config.toml
d_model = 192
n_kv_head = 2
head_dim = 32
d_mlp = 448
norm_eps = 1e-06
qk_norm = true
bias = "none"
parallel_block = false
init = "normal"
lr = 0.00287
batch_tokens = 32768
seq_len = 2048
doc_mask = true
dataset = "wikipedia_en"
MLP neurons of a small language model. Each row is named by its layer, matrix (gate and up: input weights) and neuron, and shows model dimensions 96-191. Each number is 50 + 12 x the weight over its row's rms, rounded and kept within 0 to 99. A neuron's up and down rows have the sign that makes its largest values positive.
After each neuron's rows, "fires in" lists the words (lower case) most often at its 100 highest values on Wikipedia text that the model never trained on.

L4.gate323:54 51 70 52 69 47 66 70 62 50 41 49 57 41 64 60 79 43 65 66 55 71 42 45 52 41 36 60 46 61 47 68 47 55 66 47 56 59 54 50 52 32 42 52 52 62 43 47 39 36 44 59 68 51 50 29 68 40 57 46 76 48 32 53 54 37 51 56 47 28 41 49 54 67 63 76 50 19 55 37 54 50 44 65 59 52 50 55 37 40 60 70 28 48 52 40
L4.up323:69 20 54 55 40 80 77 35 51 70 51 47 56 45 61 44 73 60 49 33 45 53 52 47 67 51 56 54 46 48 48 37 62 70 47 41 57 58 44 55 56 49 58 39 54 53 66 51 52 48 54 65 41 53 68 58 65 39 44 38 55 58 43 36 64 34 47 31 22 49 26 58 60 45 33 57 56 51 62 44 56 23 43 44 44 37 41 61 28 35 49 54 61 75 60 43
fires in: "championships", "round", "cup", "games", "stadium", "winning"

L10.gate257:47 40 56 55 42 66 32 63 64 44 57 45 29 33 43 39 47 31 64 49 64 48 59 30 40 61 30 54 45 64 67 66 40 59 63 54 39 40 42 37 37 56 43 47 60 51 44 55 36 73 44 45 52 30 35 40 60 44 55 57 59 59 67 53 62 33 29 49 26 50 31 61 49 67 39 56 42 40 44 33 42 51 68 63 48 66 53 62 40 76 67 64 44 42 57 51
L10.up257:39 59 46 38 58 64 76 34 30 31 58 51 49 44 54 42 51 70 39 46 37 49 38 28 43 41 49 62 40 47 48 51 40 55 55 47 58 34 55 54 30 29 70 62 56 59 40 40 50 74 24 60 53 58 34 45 46 51 36 42 48 39 40 51 43 57 65 59 40 44 37 29 42 57 60 56 57 37 51 68 53 40 64 41 52 48 48 22 59 57 30 44 66 76 61 49
fires in: "in", "on", "of"

L5.gate434:26 42 49 55 53 52 37 80 61 56 36 25 52 49 35 37 71 57 53 54 38 52 54 42 47 66 45 45 54 53 46 30 34 59 49 48 38 51 67 45 35 53 32 50 51 44 62 35 32 29 50 64 53 40 54 46 30 52 48 37 56 80 30 31 39 42 56 55 46 45 52 63 50 56 48 23 34 57 42 40 54 56 61 30 52 34 35 66 67 43 65 50 37 54 62 29
L5.up434:41 25 58 48 64 37 48 70 62 61 40 48 34 46 52 57 58 51 53 58 65 50 46 66 27 53 55 44 44 43 50 53 44 49 35 84 39 51 62 41 61 41 36 60 52 36 53 48 38 32 50 57 44 39 47 36 34 44 59 44 57 45 30 40 57 61 57 46 60 53 62 51 60 64 68 38 53 50 56 35 41 44 55 47 40 38 33 70 49 47 41 53 23 68 43 46
fires in: "it", "there", "elevated", "do", "boulevard", "item"

L5.gate170:56 56 34 75 30 56 39 41 64 49 69 39 47 35 39 52 40 39 41 54 62 38 44 39 53 39 47 50 22 44 61 39 59 55 58 70 43 58 31 42 47 63 43 57 47 55 65 58 49 41 50 59 42 50 53 49 52 60 59 44 64 58 73 50 38 45 54 43 65 66 52 65 44 74 43 34 55 25 23 63 34 42 53 62 58 49 46 65 68 69 61 45 52 57 47 61
L5.up170:55 54 45 55 64 49 24 69 52 30 47 57 44 49 62 69 18 47 73 36 31 40 39 38 36 71 50 37 50 40 54 63 58 50 53 50 34 57 30 60 46 59 41 53 67 63 58 63 58 31 55 53 68 47 61 55 50 41 53 54 55 47 71 60 25 34 45 41 64 48 55 38 39 64 47 46 66 45 35 58 63 50 35 49 40 53 61 69 64 46 29 59 44 58 42 66
fires in: "can", "did", "could", "does", "evidence"

L7.gate224:44 54 24 31 46 38 50 37 37 27 59 43 49 29 55 60 58 33 44 56 52 60 60 38 30 59 75 55 53 57 65 45 44 56 64 51 44 51 40 50 41 43 51 32 57 38 49 54 46 45 64 48 77 37 43 59 44 55 64 61 60 68 56 59 30 49 37 49 41 47 32 60 54 30 38 44 43 64 54 50 48 41 79 50 53 67 44 70 75 47 67 40 62 58 43 48
L7.up224:53 44 55 27 55 23 52 49 69 62 38 49 40 38 48 58 51 48 41 43 51 62 62 46 65 40 80 50 34 76 43 33 47 70 42 45 40 36 61 55 40 44 50 27 30 41 41 55 42 49 74 54 45 57 49 54 68 54 30 58 24 72 42 45 55 53 52 59 52 57 66 47 34 41 55 51 40 40 61 58 54 46 30 60 39 40 58 62 64 43 43 57 55 51 55 64
fires in: "of", "to", "from", "for", "between"

L4.gate169:48 46 58 52 54 40 46 54 37 57 44 42 58 40 59 44 60 40 54 52 48 38 51 50 52 42 63 39 50 76 68 46 46 69 55 40 51 65 79 25 60 65 61 59 46 59 58 44 37 53 39 61 50 29 32 44 53 66 76 62 59 37 34 35 41 50 69 70 50 53 34 41 26 46 48 55 69 56 48 30 29 41 51 51 66 39 28 47 61 62 43 52 34 38 57 48
L4.up169:43 66 41 69 37 51 50 58 52 53 68 31 56 39 43 51 68 27 40 60 72 53 56 49 62 53 33 49 62 55 47 40 38 47 46 57 69 59 48 55 51 45 76 53 38 33 45 35 49 61 47 61 43 46 43 46 56 71 57 53 53 47 24 66 27 42 57 49 59 76 25 60 57 64 39 50 61 50 53 29 64 37 53 29 34 56 40 47 73 51 63 39 53 36 35 66
fires in: "an", "biography", "this", "bibliography"

L12.gate215:42 38 41 50 42 53 50 44 51 64 58 50 46 34 51 38 35 64 57 26 39 46 55 43 52 54 83 53 41 34 54 63 50 37 56 76 61 53 50 55 25 27 36 24 49 48 36 32 59 61 42 37 37 34 61 25 59 48 58 46 43 48 62 40 39 57 46 78 45 53 61 54 41 59 39 37 51 45 52 35 64 28 12 61 52 60 61 60 42 55 59 55 39 49 41 28
L12.up215:48 55 35 50 37 58 62 50 44 41 63 46 65 39 54 57 45 23 57 56 42 45 64 65 55 42 59 44 73 55 55 44 76 74 73 68 56 43 58 70 43 60 18 65 52 30 43 47 60 34 50 44 58 31 49 66 55 45 51 43 62 52 53 67 44 71 30 61 58 57 48 32 50 42 38 45 55 66 44 42 58 63 41 49 52 54 71 44 50 36 61 57 61 32 52 44
fires in: "of", "many", "several", "more", "some"

L6.gate94:44 34 51 41 48 45 52 32 46 49 48 39 33 52 73 56 18 47 47 36 82 39 64 53 53 52 39 26 38 73 67 42 61 46 62 51 44 51 73 63 53 40 51 46 70 57 65 51 36 40 35 37 80 55 36 60 55 53 66 38 42 53 55 50 68 33 33 51 55 36 22 55 42 54 50 50 58 42 56 44 52 48 45 50 65 35 58 57 57 49 41 41 52 43 46 59
L6.up94:54 58 46 61 68 49 43 51 51 41 58 65 30 52 55 04 26 76 46 50 59 34 60 62 52 39 37 35 39 47 47 58 54 61 57 46 55 51 60 54 65 57 34 44 31 53 45 63 60 47 67 56 42 48 43 67 62 53 43 49 55 43 40 30 54 39 45 53 18 48 57 33 51 21 28 56 50 41 46 48 41 32 28 56 58 52 50 47 27 46 47 39 47 42 47 61
fires in: "made", "built", "scored", "produced", "married", "taken"

L6.gate409:52 49 58 47 43 51 36 40 62 62 54 37 33 69 43 41 13 47 39 36 49 20 51 48 62 32 58 57 54 45 52 51 36 68 69 51 68 50 46 41 61 32 45 54 26 46 41 47 46 39 51 55 33 47 62 38 42 57 38 56 72 56 33 53 51 44 80 38 37 47 42 50 57 79 53 27 68 51 61 47 64 56 58 45 59 43 55 49 76 59 63 47 31 47 68 58
L6.up409:32 44 54 69 34 34 37 65 53 52 54 38 66 27 45 53 36 57 70 25 52 52 54 61 50 46 40 65 55 47 68 43 71 38 49 54 47 53 65 55 48 42 49 41 35 42 31 58 50 33 24 60 62 39 41 56 42 61 42 63 44 43 51 38 50 71 47 37 52 51 43 50 48 43 61 60 62 45 37 49 76 63 13 49 31 40 40 58 41 52 58 49 41 64 64 67
fires in: "this", "working", "located", "sent", "stopover", "officially"

L8.gate227:52 68 43 63 64 46 46 68 61 43 49 49 49 49 51 57 41 53 46 80 74 52 50 41 36 45 40 38 42 32 42 45 70 42 48 52 79 49 53 33 43 59 43 48 59 65 47 54 49 49 59 31 57 42 38 50 41 30 54 50 64 44 50 56 50 60 45 45 65 50 31 61 51 49 47 18 54 41 24 40 68 39 65 51 32 33 33 67 59 71 63 39 42 71 68 69
L8.up227:38 56 32 41 47 64 64 30 47 52 57 46 55 33 45 44 55 49 56 51 36 57 10 40 54 50 46 39 53 31 52 49 65 47 62 46 46 47 61 38 49 34 63 55 52 55 60 37 62 57 47 51 61 58 47 41 35 54 44 47 59 42 34 81 45 56 34 41 62 41 67 39 47 45 26 40 43 59 47 50 53 66 56 43 74 55 65 51 61 56 44 68 56 46 45 36
fires in: "would", "will", "did", "should", "could"

L2.gate419:37 61 43 72 44 51 26 63 51 61 45 64 60 39 46 35 52 44 52 48 41 49 42 44 43 57 44 57 40 55 65 44 47 50 64 55 62 50 68 66 47 34 38 52 41 57 45 38 31 41 59 59 58 65 64 66 48 27 58 38 56 54 33 45 47 17 48 46 32 42 43 56 68 53 53 33 35 46 51 55 44 56 61 40 53 38 41 66 43 53 63 47 53 50 54 43
L2.up419:51 64 57 44 57 45 52 43 30 65 38 46 57 51 54 48 43 51 42 38 48 28 20 43 55 43 40 71 55 37 42 31 64 41 43 61 66 47 48 71 34 65 38 52 55 53 47 36 48 53 48 52 52 53 47 53 58 48 54 68 52 31 46 33 25 60 68 40 41 32 37 45 46 50 72 48 61 64 57 69 45 64 71 46 63 58 47 53 66 64 38 60 24 39 44 44
fires in: "in"

L7.gate46:49 50 21 36 36 68 65 49 36 50 40 53 70 32 47 38 62 54 41 37 52 58 43 43 50 60 67 49 50 42 37 46 60 44 71 65 39 54 67 67 62 54 51 31 72 41 43 26 35 46 49 40 50 37 59 48 22 46 47 61 55 38 29 66 38 47 36 52 48 41 51 51 69 39 49 32 51 43 55 42 49 78 32 44 28 58 41 46 55 40 57 68 66 50 40 49
L7.up46:49 47 57 27 43 55 50 44 49 44 57 28 77 53 48 38 51 53 64 34 39 70 51 47 52 38 49 57 68 48 54 54 35 59 48 50 34 35 39 62 54 53 53 65 44 60 61 31 49 40 47 31 66 43 51 45 41 63 32 57 72 59 42 42 46 69 50 67 45 59 58 58 52 56 35 21 53 61 53 50 55 59 51 35 52 51 59 67 38 57 68 58 51 71 47 36
fires in: "of", "an"

L4.gate145:34 54 50 32 43 31 40 52 57 44 40 35 59 42 37 56 67 65 45 50 24 53 44 41 27 28 56 60 66 77 80 40 57 56 54 59 42 53 63 50 47 38 44 23 17 45 41 28 55 39 37 28 55 56 42 35 55 54 39 42 83 72 41 53 43 44 45 54 40 61 70 58 58 45 51 24 45 60 50 53 56 37 45 30 47 32 71 64 47 62 61 50 41 54 48 63
L4.up145:41 61 60 43 50 30 42 65 68 57 44 58 39 38 63 77 44 50 75 59 70 49 24 50 56 40 52 59 52 32 43 61 61 51 50 69 46 62 69 46 51 44 15 38 35 59 37 65 38 60 41 41 55 55 43 51 72 42 64 44 63 60 58 50 73 57 51 52 62 54 56 45 45 60 40 43 52 38 32 21 63 53 37 34 51 38 54 46 32 60 59 67 43 50 48 39
fires in: "it", "item", "items"

L12.gate208:35 24 41 53 69 29 65 65 68 44 45 51 42 46 58 25 65 37 60 52 35 47 41 39 23 38 61 45 62 47 70 58 64 52 62 65 51 38 48 49 49 44 78 40 43 42 34 35 47 28 49 57 33 43 62 61 60 40 54 46 47 40 29 46 51 54 42 46 59 60 52 51 64 51 52 34 37 38 59 57 39 72 39 46 34 31 41 64 44 41 55 56 43 34 50 54
L12.up208:46 45 45 60 42 36 50 47 59 56 47 32 27 49 45 54 53 41 44 37 56 50 40 64 58 62 65 68 51 49 23 29 61 56 39 57 42 59 53 47 36 49 52 55 30 25 34 64 33 38 49 49 44 53 51 59 51 32 53 40 45 58 44 49 55 32 52 55 51 40 61 53 33 73 46 66 48 40 68 54 50 70 61 40 48 60 63 55 58 71 60 63 43 59 26 53
fires in: "the", "to", "s", "it", "in", "a"

L4.gate11:42 48 48 74 64 46 55 60 49 58 53 34 55 51 59 27 51 40 52 50 48 54 55 51 58 32 44 45 39 55 55 44 47 54 52 61 46 35 44 59 26 24 40 40 40 26 55 55 66 28 38 41 38 66 35 49 40 63 31 44 36 40 55 43 56 67 70 43 47 44 75 51 70 54 56 44 36 53 69 39 67 44 56 64 45 32 52 53 58 39 52 39 45 35 44 78
L4.up11:58 27 50 28 37 76 63 48 38 29 54 65 55 49 46 62 57 44 35 54 36 47 61 53 29 51 65 41 41 54 34 35 47 36 52 40 56 31 53 34 44 40 63 45 42 55 26 52 59 62 39 46 59 60 72 48 46 35 51 45 42 54 62 56 52 58 49 34 32 62 66 53 55 27 57 38 52 52 67 47 60 18 43 41 22 32 32 72 42 57 52 45 27 38 32 40
fires in: "public", "institute", "project", "publication", "clements"

L11.gate78:44 62 61 75 44 59 44 57 40 42 31 50 67 34 38 31 40 38 47 61 22 53 59 47 38 57 43 46 55 65 52 34 62 19 60 63 55 33 50 42 57 60 57 55 42 46 67 43 43 31 62 55 54 42 59 73 46 74 52 48 53 34 49 50 39 53 51 68 46 50 36 41 59 61 52 26 63 42 48 38 74 57 41 64 44 48 15 55 48 77 41 36 37 38 63 73
L11.up78:40 60 56 48 44 59 24 39 54 59 60 46 53 51 49 38 27 57 57 70 55 24 34 45 45 57 29 53 52 72 68 31 53 57 57 63 75 69 53 57 51 52 45 61 45 44 47 43 47 60 54 66 54 50 39 65 43 35 67 50 66 49 39 65 77 45 36 59 51 21 41 57 35 50 38 69 55 50 53 54 55 52 44 60 58 35 56 54 44 77 62 28 55 56 48 60
fires in: "an", "one"

L6.gate182:51 53 31 43 50 63 58 59 45 34 55 53 62 60 38 45 32 36 44 55 48 65 36 48 38 58 42 31 62 38 56 62 45 61 48 33 74 40 59 50 51 63 25 30 60 33 33 62 42 53 41 63 42 50 50 46 42 50 35 39 53 44 48 57 52 62 61 49 41 54 72 90 61 54 42 30 54 51 64 35 37 49 42 63 35 52 56 49 53 45 50 46 44 61 48 60
L6.up182:58 36 40 61 61 57 56 45 37 34 77 54 32 49 56 57 15 54 64 28 50 60 34 74 65 45 81 69 28 56 36 32 54 44 54 51 45 54 54 52 74 31 42 47 46 61 58 37 37 47 61 43 61 64 64 47 33 38 41 64 52 44 67 33 35 62 43 33 39 38 45 26 55 48 45 48 56 39 47 40 63 42 38 45 48 66 43 61 49 35 47 55 51 41 34 37
fires in: "after", "before", "delivery", "river", "youth"

L14.gate352:46 65 69 50 55 46 46 62 38 41 46 39 50 43 69 25 35 38 61 50 26 66 48 48 37 75 40 49 38 66 38 47 63 64 73 39 48 60 50 32 46 68 57 59 41 56 41 45 48 35 61 37 40 42 35 74 45 47 49 57 60 48 54 45 38 32 39 67 50 42 40 42 47 70 44 46 39 36 36 37 70 61 68 56 49 36 22 62 70 50 53 46 47 47 42 69
L14.up352:33 57 37 69 46 38 45 44 42 49 57 55 62 77 33 56 34 29 52 56 45 69 53 60 37 43 46 51 47 48 38 25 37 53 75 54 47 26 43 70 56 72 57 48 47 50 41 43 24 28 57 58 48 51 62 49 53 29 53 62 40 40 47 50 50 56 65 30 34 64 60 58 54 55 51 52 63 47 43 42 59 52 40 37 64 43 51 54 86 47 53 39 39 60 49 82
fires in: "an", "anna"

L2.gate137:67 50 37 41 58 45 56 31 18 43 48 55 44 56 50 49 46 57 65 53 54 62 72 40 47 37 55 45 72 15 60 30 53 51 64 56 56 56 42 48 39 52 50 64 39 58 65 52 70 45 68 53 55 40 48 63 41 47 64 58 52 72 45 40 40 57 53 65 43 49 62 42 64 52 35 50 66 58 55 58 45 46 62 35 46 51 44 59 55 53 78 54 48 25 42 53
L2.up137:34 68 29 38 46 44 60 56 42 69 52 59 55 81 49 33 47 52 61 37 59 56 59 32 70 73 43 43 54 32 61 30 50 43 38 53 51 44 37 27 47 32 31 54 32 57 45 57 43 57 54 41 44 58 35 67 44 51 30 55 32 59 51 63 42 35 70 68 57 17 48 56 71 27 46 47 45 35 41 48 61 39 70 46 69 66 61 61 42 41 47 39 45 51 46 55
fires in: "place", "hold", "party", "committee", "holding"

L5.gate205:33 61 47 54 77 69 53 44 63 56 36 57 54 65 50 63 39 39 44 55 25 61 33 48 47 40 25 67 58 54 39 51 46 32 48 50 77 51 66 39 31 40 32 46 48 51 56 51 26 36 41 42 63 39 20 42 49 48 58 34 55 44 45 64 52 30 63 78 54 36 35 73 42 41 52 49 55 44 41 41 63 58 58 20 62 56 60 47 60 63 57 48 49 43 49 54
L5.up205:63 38 42 48 59 40 44 51 62 46 66 57 51 63 61 42 40 53 55 39 70 27 36 53 56 47 56 60 59 58 51 46 43 61 46 65 38 43 78 67 70 42 47 46 14 39 40 52 62 52 24 36 46 48 41 40 44 56 45 61 51 60 38 56 50 47 49 25 56 64 38 49 55 47 46 36 47 55 69 61 70 51 24 41 56 60 57 47 67 55 50 47 52 63 41 97
fires in: "this", "its"

L8.gate147:58 53 26 43 58 68 42 42 27 42 62 47 54 46 48 63 40 40 58 56 56 66 58 25 34 63 62 52 37 44 46 63 66 68 62 57 48 67 60 60 62 56 56 75 18 56 47 44 52 61 52 45 62 24 39 57 53 36 41 59 70 49 32 62 52 53 46 47 53 43 60 46 48 60 40 52 49 68 46 24 77 45 55 55 57 45 39 55 63 43 54 58 25 66 55 54
L8.up147:44 37 39 48 53 60 53 34 39 53 45 29 69 48 41 55 54 62 56 48 44 46 48 66 62 32 37 49 48 39 52 46 56 56 51 60 46 42 46 50 60 31 46 60 38 40 62 44 53 31 55 57 51 44 37 44 71 57 53 72 54 55 64 40 37 70 52 67 38 61 67 56 31 60 44 47 54 36 26 26 51 79 12 40 61 39 50 46 41 36 50 43 28 58 43 53
fires in: "an", "any", "each"

L14.gate251:37 45 56 42 49 43 41 40 40 34 44 40 67 57 63 42 59 38 47 47 43 40 49 32 52 55 45 40 54 59 39 46 55 67 71 33 44 64 53 45 57 56 63 63 53 55 29 50 34 54 47 58 63 42 48 59 45 50 55 45 43 41 48 61 58 31 86 47 39 54 39 63 40 56 34 45 31 18 45 43 51 71 35 50 52 34 43 75 32 23 34 36 37 54 55 62
L14.up251:55 24 64 66 49 32 63 45 34 62 57 44 44 37 54 61 40 43 54 35 48 62 62 36 60 27 47 62 49 53 60 56 41 57 54 57 33 56 34 39 38 69 21 53 62 63 52 61 54 43 49 30 44 68 23 66 60 27 69 71 50 55 42 39 38 50 64 51 37 44 33 42 39 62 21 49 52 27 36 48 57 57 36 62 40 44 77 44 51 38 58 35 57 40 47 62
fires in: "an"

L6.gate100:34 68 29 25 55 57 40 37 53 44 57 31 52 36 53 57 62 42 53 31 56 59 55 56 44 73 42 53 59 78 45 47 68 38 54 40 56 40 66 62 35 45 38 41 40 65 40 50 38 57 57 71 51 49 17 54 54 66 47 49 53 50 45 52 71 50 54 36 57 43 65 55 50 49 37 52 55 47 33 33 45 59 47 56 44 53 64 51 72 61 41 43 41 43 74 55
L6.up100:18 60 40 36 57 59 47 35 54 42 36 34 64 57 49 44 63 40 52 53 56 50 57 80 47 63 48 51 39 48 45 62 80 52 57 24 72 52 74 68 37 43 35 36 44 74 36 44 48 61 64 70 42 30 42 60 53 73 62 47 53 53 33 49 49 49 50 54 28 46 49 69 43 39 23 50 60 56 48 37 43 54 40 63 45 65 55 48 60 52 46 40 52 51 64 41
fires in: "made", "received", "increased", "extended", "produced"

L7.gate322:34 61 58 55 50 54 59 51 53 36 53 23 42 29 43 41 49 19 74 37 50 62 56 69 18 64 52 47 57 34 54 53 51 28 50 57 47 48 42 48 43 63 53 45 52 51 45 50 65 53 41 27 48 40 67 47 48 44 52 62 79 50 37 68 67 72 62 48 48 52 53 42 60 37 62 42 51 43 62 41 69 43 51 39 47 51 61 54 73 80 50 51 63 60 37 44
L7.up322:59 51 56 52 55 40 58 43 58 35 53 37 59 38 58 49 63 44 56 51 58 61 71 69 45 47 51 61 49 55 59 51 34 52 40 51 52 39 46 36 52 57 56 45 46 39 49 44 40 44 63 46 51 37 77 32 67 53 40 61 64 47 41 61 36 66 47 52 61 62 50 66 43 50 48 41 55 52 56 46 48 71 81 46 56 56 60 40 47 72 49 67 48 46 62 57
fires in: "who", "when", "which", "before", "while"

L8.gate254:37 59 33 59 53 31 51 49 53 68 28 30 35 31 53 46 42 49 77 53 41 61 32 43 35 34 40 45 44 48 42 56 52 52 41 58 57 62 26 30 32 40 52 65 38 67 57 34 50 58 34 41 55 39 70 47 65 41 53 42 66 55 44 34 49 24 77 53 62 53 60 73 19 53 53 33 43 69 44 54 42 50 49 38 55 57 49 50 48 42 51 62 36 66 57 27
L8.up254:42 57 41 41 26 38 54 51 45 51 38 50 30 45 58 58 50 47 37 40 62 49 49 50 44 58 60 45 62 42 29 62 58 50 30 42 42 36 60 49 58 18 35 73 53 41 67 58 55 33 49 56 39 42 47 59 84 36 47 49 44 66 34 42 27 40 46 43 37 53 51 55 42 74 53 37 48 61 39 46 59 57 57 45 58 55 60 59 52 42 48 73 53 52 38 61
fires in: "it", "item", "female", "ceremony"

L5.gate341:44 56 49 59 35 44 45 55 47 67 45 56 54 43 50 36 36 21 42 35 29 41 36 28 41 39 71 56 70 55 59 59 47 32 92 42 60 50 53 47 49 46 38 30 39 50 51 43 44 49 47 49 54 23 51 45 50 52 49 48 57 62 54 41 56 45 64 47 39 31 53 53 59 42 49 45 55 59 44 28 60 60 53 38 53 51 58 62 48 57 71 56 55 42 52 56
L5.up341:43 53 35 58 52 72 47 38 36 68 65 56 41 46 46 26 49 53 39 27 50 49 52 29 51 50 58 29 42 52 63 62 39 50 56 38 61 53 31 51 51 47 39 19 42 25 55 76 59 58 27 52 52 31 33 41 43 60 53 73 46 47 43 36 66 34 56 63 46 40 37 51 60 62 48 38 40 76 52 50 63 33 48 65 53 33 59 52 63 69 56 54 54 50 48 54
fires in: "their", "more", "moved", "graduated", "location", "its"

L9.gate431:56 49 41 53 47 59 44 55 50 68 42 57 49 58 44 37 48 37 56 34 31 53 52 50 73 33 56 42 44 42 44 37 66 47 63 54 68 48 49 40 53 55 32 59 60 48 61 48 23 33 61 49 44 44 68 43 48 39 54 57 41 76 68 74 51 41 49 55 53 40 32 57 52 41 59 34 51 38 53 25 44 58 41 54 55 41 41 66 46 54 35 31 46 51 60 52
L9.up431:70 43 46 51 45 43 59 28 45 64 58 40 36 42 48 55 38 28 37 41 57 40 58 43 49 38 49 49 58 34 55 28 33 55 54 62 58 33 61 55 64 44 51 58 58 34 26 34 56 49 42 35 36 47 50 39 38 47 37 33 49 40 67 45 42 47 52 60 44 48 43 38 48 40 67 45 52 41 56 36 69 49 75 35 55 54 46 67 55 57 56 61 72 76 34 45
fires in: "university", "age", "district", "state", "republic", "county"

L2.gate310:44 51 57 55 59 84 69 54 34 29 62 62 40 46 57 62 50 32 54 53 58 62 62 51 31 44 53 26 65 50 62 63 40 57 50 52 57 31 56 44 43 27 53 46 42 46 40 78 49 44 29 42 58 36 49 55 65 45 57 62 40 56 65 41 65 50 42 36 49 38 79 51 66 52 34 19 36 50 44 50 48 24 56 51 49 49 88 64 49 47 61 33 46 29 53 47
L2.up310:42 58 50 44 47 70 54 50 53 47 41 41 61 58 59 62 62 46 54 62 63 56 67 65 50 65 66 23 69 84 42 81 49 35 44 53 42 26 55 41 38 21 45 41 38 50 44 62 33 25 68 35 58 45 36 57 56 49 50 43 44 50 59 62 54 25 42 23 62 47 69 40 55 55 47 43 35 49 52 58 17 50 62 57 60 47 50 55 39 59 65 39 28 52 68 42
fires in: "present", "public", "reported", "presented", "publication", "following"

L5.gate51:66 41 54 57 28 38 63 58 59 62 31 29 54 39 44 47 32 59 34 44 46 71 29 42 50 66 55 46 50 45 47 43 62 57 48 46 39 32 46 70 49 21 65 73 51 43 56 44 62 41 36 31 43 59 54 62 48 63 47 46 67 35 50 63 59 57 44 11 31 56 62 62 57 50 32 61 40 18 41 63 47 33 49 63 37 53 59 50 43 39 51 62 46 49 48 56
L5.up51:59 43 66 44 52 25 57 49 71 68 35 58 63 35 72 42 59 45 65 42 42 58 45 33 63 60 61 59 55 47 65 56 58 59 45 48 43 13 72 39 58 39 51 31 42 53 35 52 61 54 55 43 47 55 24 38 56 53 55 33 37 57 39 55 53 74 49 46 48 49 74 46 45 58 43 59 68 69 60 61 25 41 27 55 58 33 54 41 38 33 51 56 61 54 50 47
fires in: "records", "project", "market", "aircraft", "software", "radio"

L4.gate267:57 81 37 71 37 48 63 37 54 56 30 49 49 57 49 39 56 76 51 74 34 45 73 81 45 51 35 38 54 48 57 56 58 41 46 46 61 52 50 65 60 48 66 43 24 54 56 64 17 49 47 32 56 50 49 45 26 52 62 48 51 68 51 62 31 47 72 43 36 48 64 56 40 34 53 49 40 62 40 29 49 61 40 38 53 30 44 31 49 56 56 46 46 50 58 50
L4.up267:60 68 52 69 34 53 52 36 50 65 37 59 38 51 59 51 56 36 37 59 53 38 70 52 48 31 32 54 57 56 42 51 39 38 55 50 55 45 54 50 47 31 50 52 58 42 35 25 48 37 40 48 57 46 57 51 58 60 62 53 44 68 46 73 49 46 48 33 45 64 45 59 44 38 64 56 49 49 41 30 43 68 56 52 66 17 35 41 62 43 33 58 39 42 58 64
fires in: "also", "november", "later"

L4.gate140:61 57 44 59 26 46 25 56 63 53 51 44 45 40 58 39 55 51 38 70 53 51 59 64 60 44 51 41 63 53 66 58 60 43 56 38 54 37 56 34 29 37 65 30 52 46 69 66 42 39 55 13 60 31 42 55 57 53 50 41 61 37 39 50 56 54 29 59 49 56 31 32 41 55 71 52 70 38 37 39 62 62 38 42 47 39 61 57 60 55 60 67 40 41 46 57
L4.up140:53 47 46 45 48 52 55 27 40 59 64 56 47 53 71 45 46 30 47 51 59 45 56 63 53 31 31 55 42 48 39 49 32 49 42 55 72 35 51 48 44 70 54 58 78 56 78 46 61 40 47 32 47 57 52 58 64 48 43 33 20 57 58 53 48 54 45 58 59 46 27 43 57 47 48 45 50 52 56 61 36 52 52 53 52 39 41 39 39 49 34 46 57 47 69 55
fires in: "also", "only"

L4.gate301:55 55 53 53 55 49 54 31 54 53 43 58 42 35 58 51 57 34 40 54 59 55 71 34 61 27 33 54 62 42 35 41 43 35 52 37 67 41 49 41 45 21 43 37 40 44 76 61 40 65 56 48 44 39 59 56 43 40 62 60 61 37 38 63 40 43 45 69 66 41 46 63 47 42 57 52 39 52 61 28 60 53 61 38 27 52 38 67 73 34 64 77 72 47 46 84
L4.up301:65 41 72 58 54 47 48 54 70 60 51 55 45 52 51 62 33 60 45 58 47 51 54 44 38 27 42 45 57 15 45 50 58 49 50 56 63 36 48 67 43 34 46 43 36 49 56 84 45 51 35 53 56 51 63 49 33 53 35 58 51 51 63 55 48 70 38 41 73 62 38 38 49 50 53 36 31 62 65 40 71 44 61 40 42 53 37 62 41 35 88 64 42 67 61 71
fires in: "top", "his", "political", "second", "its", "government"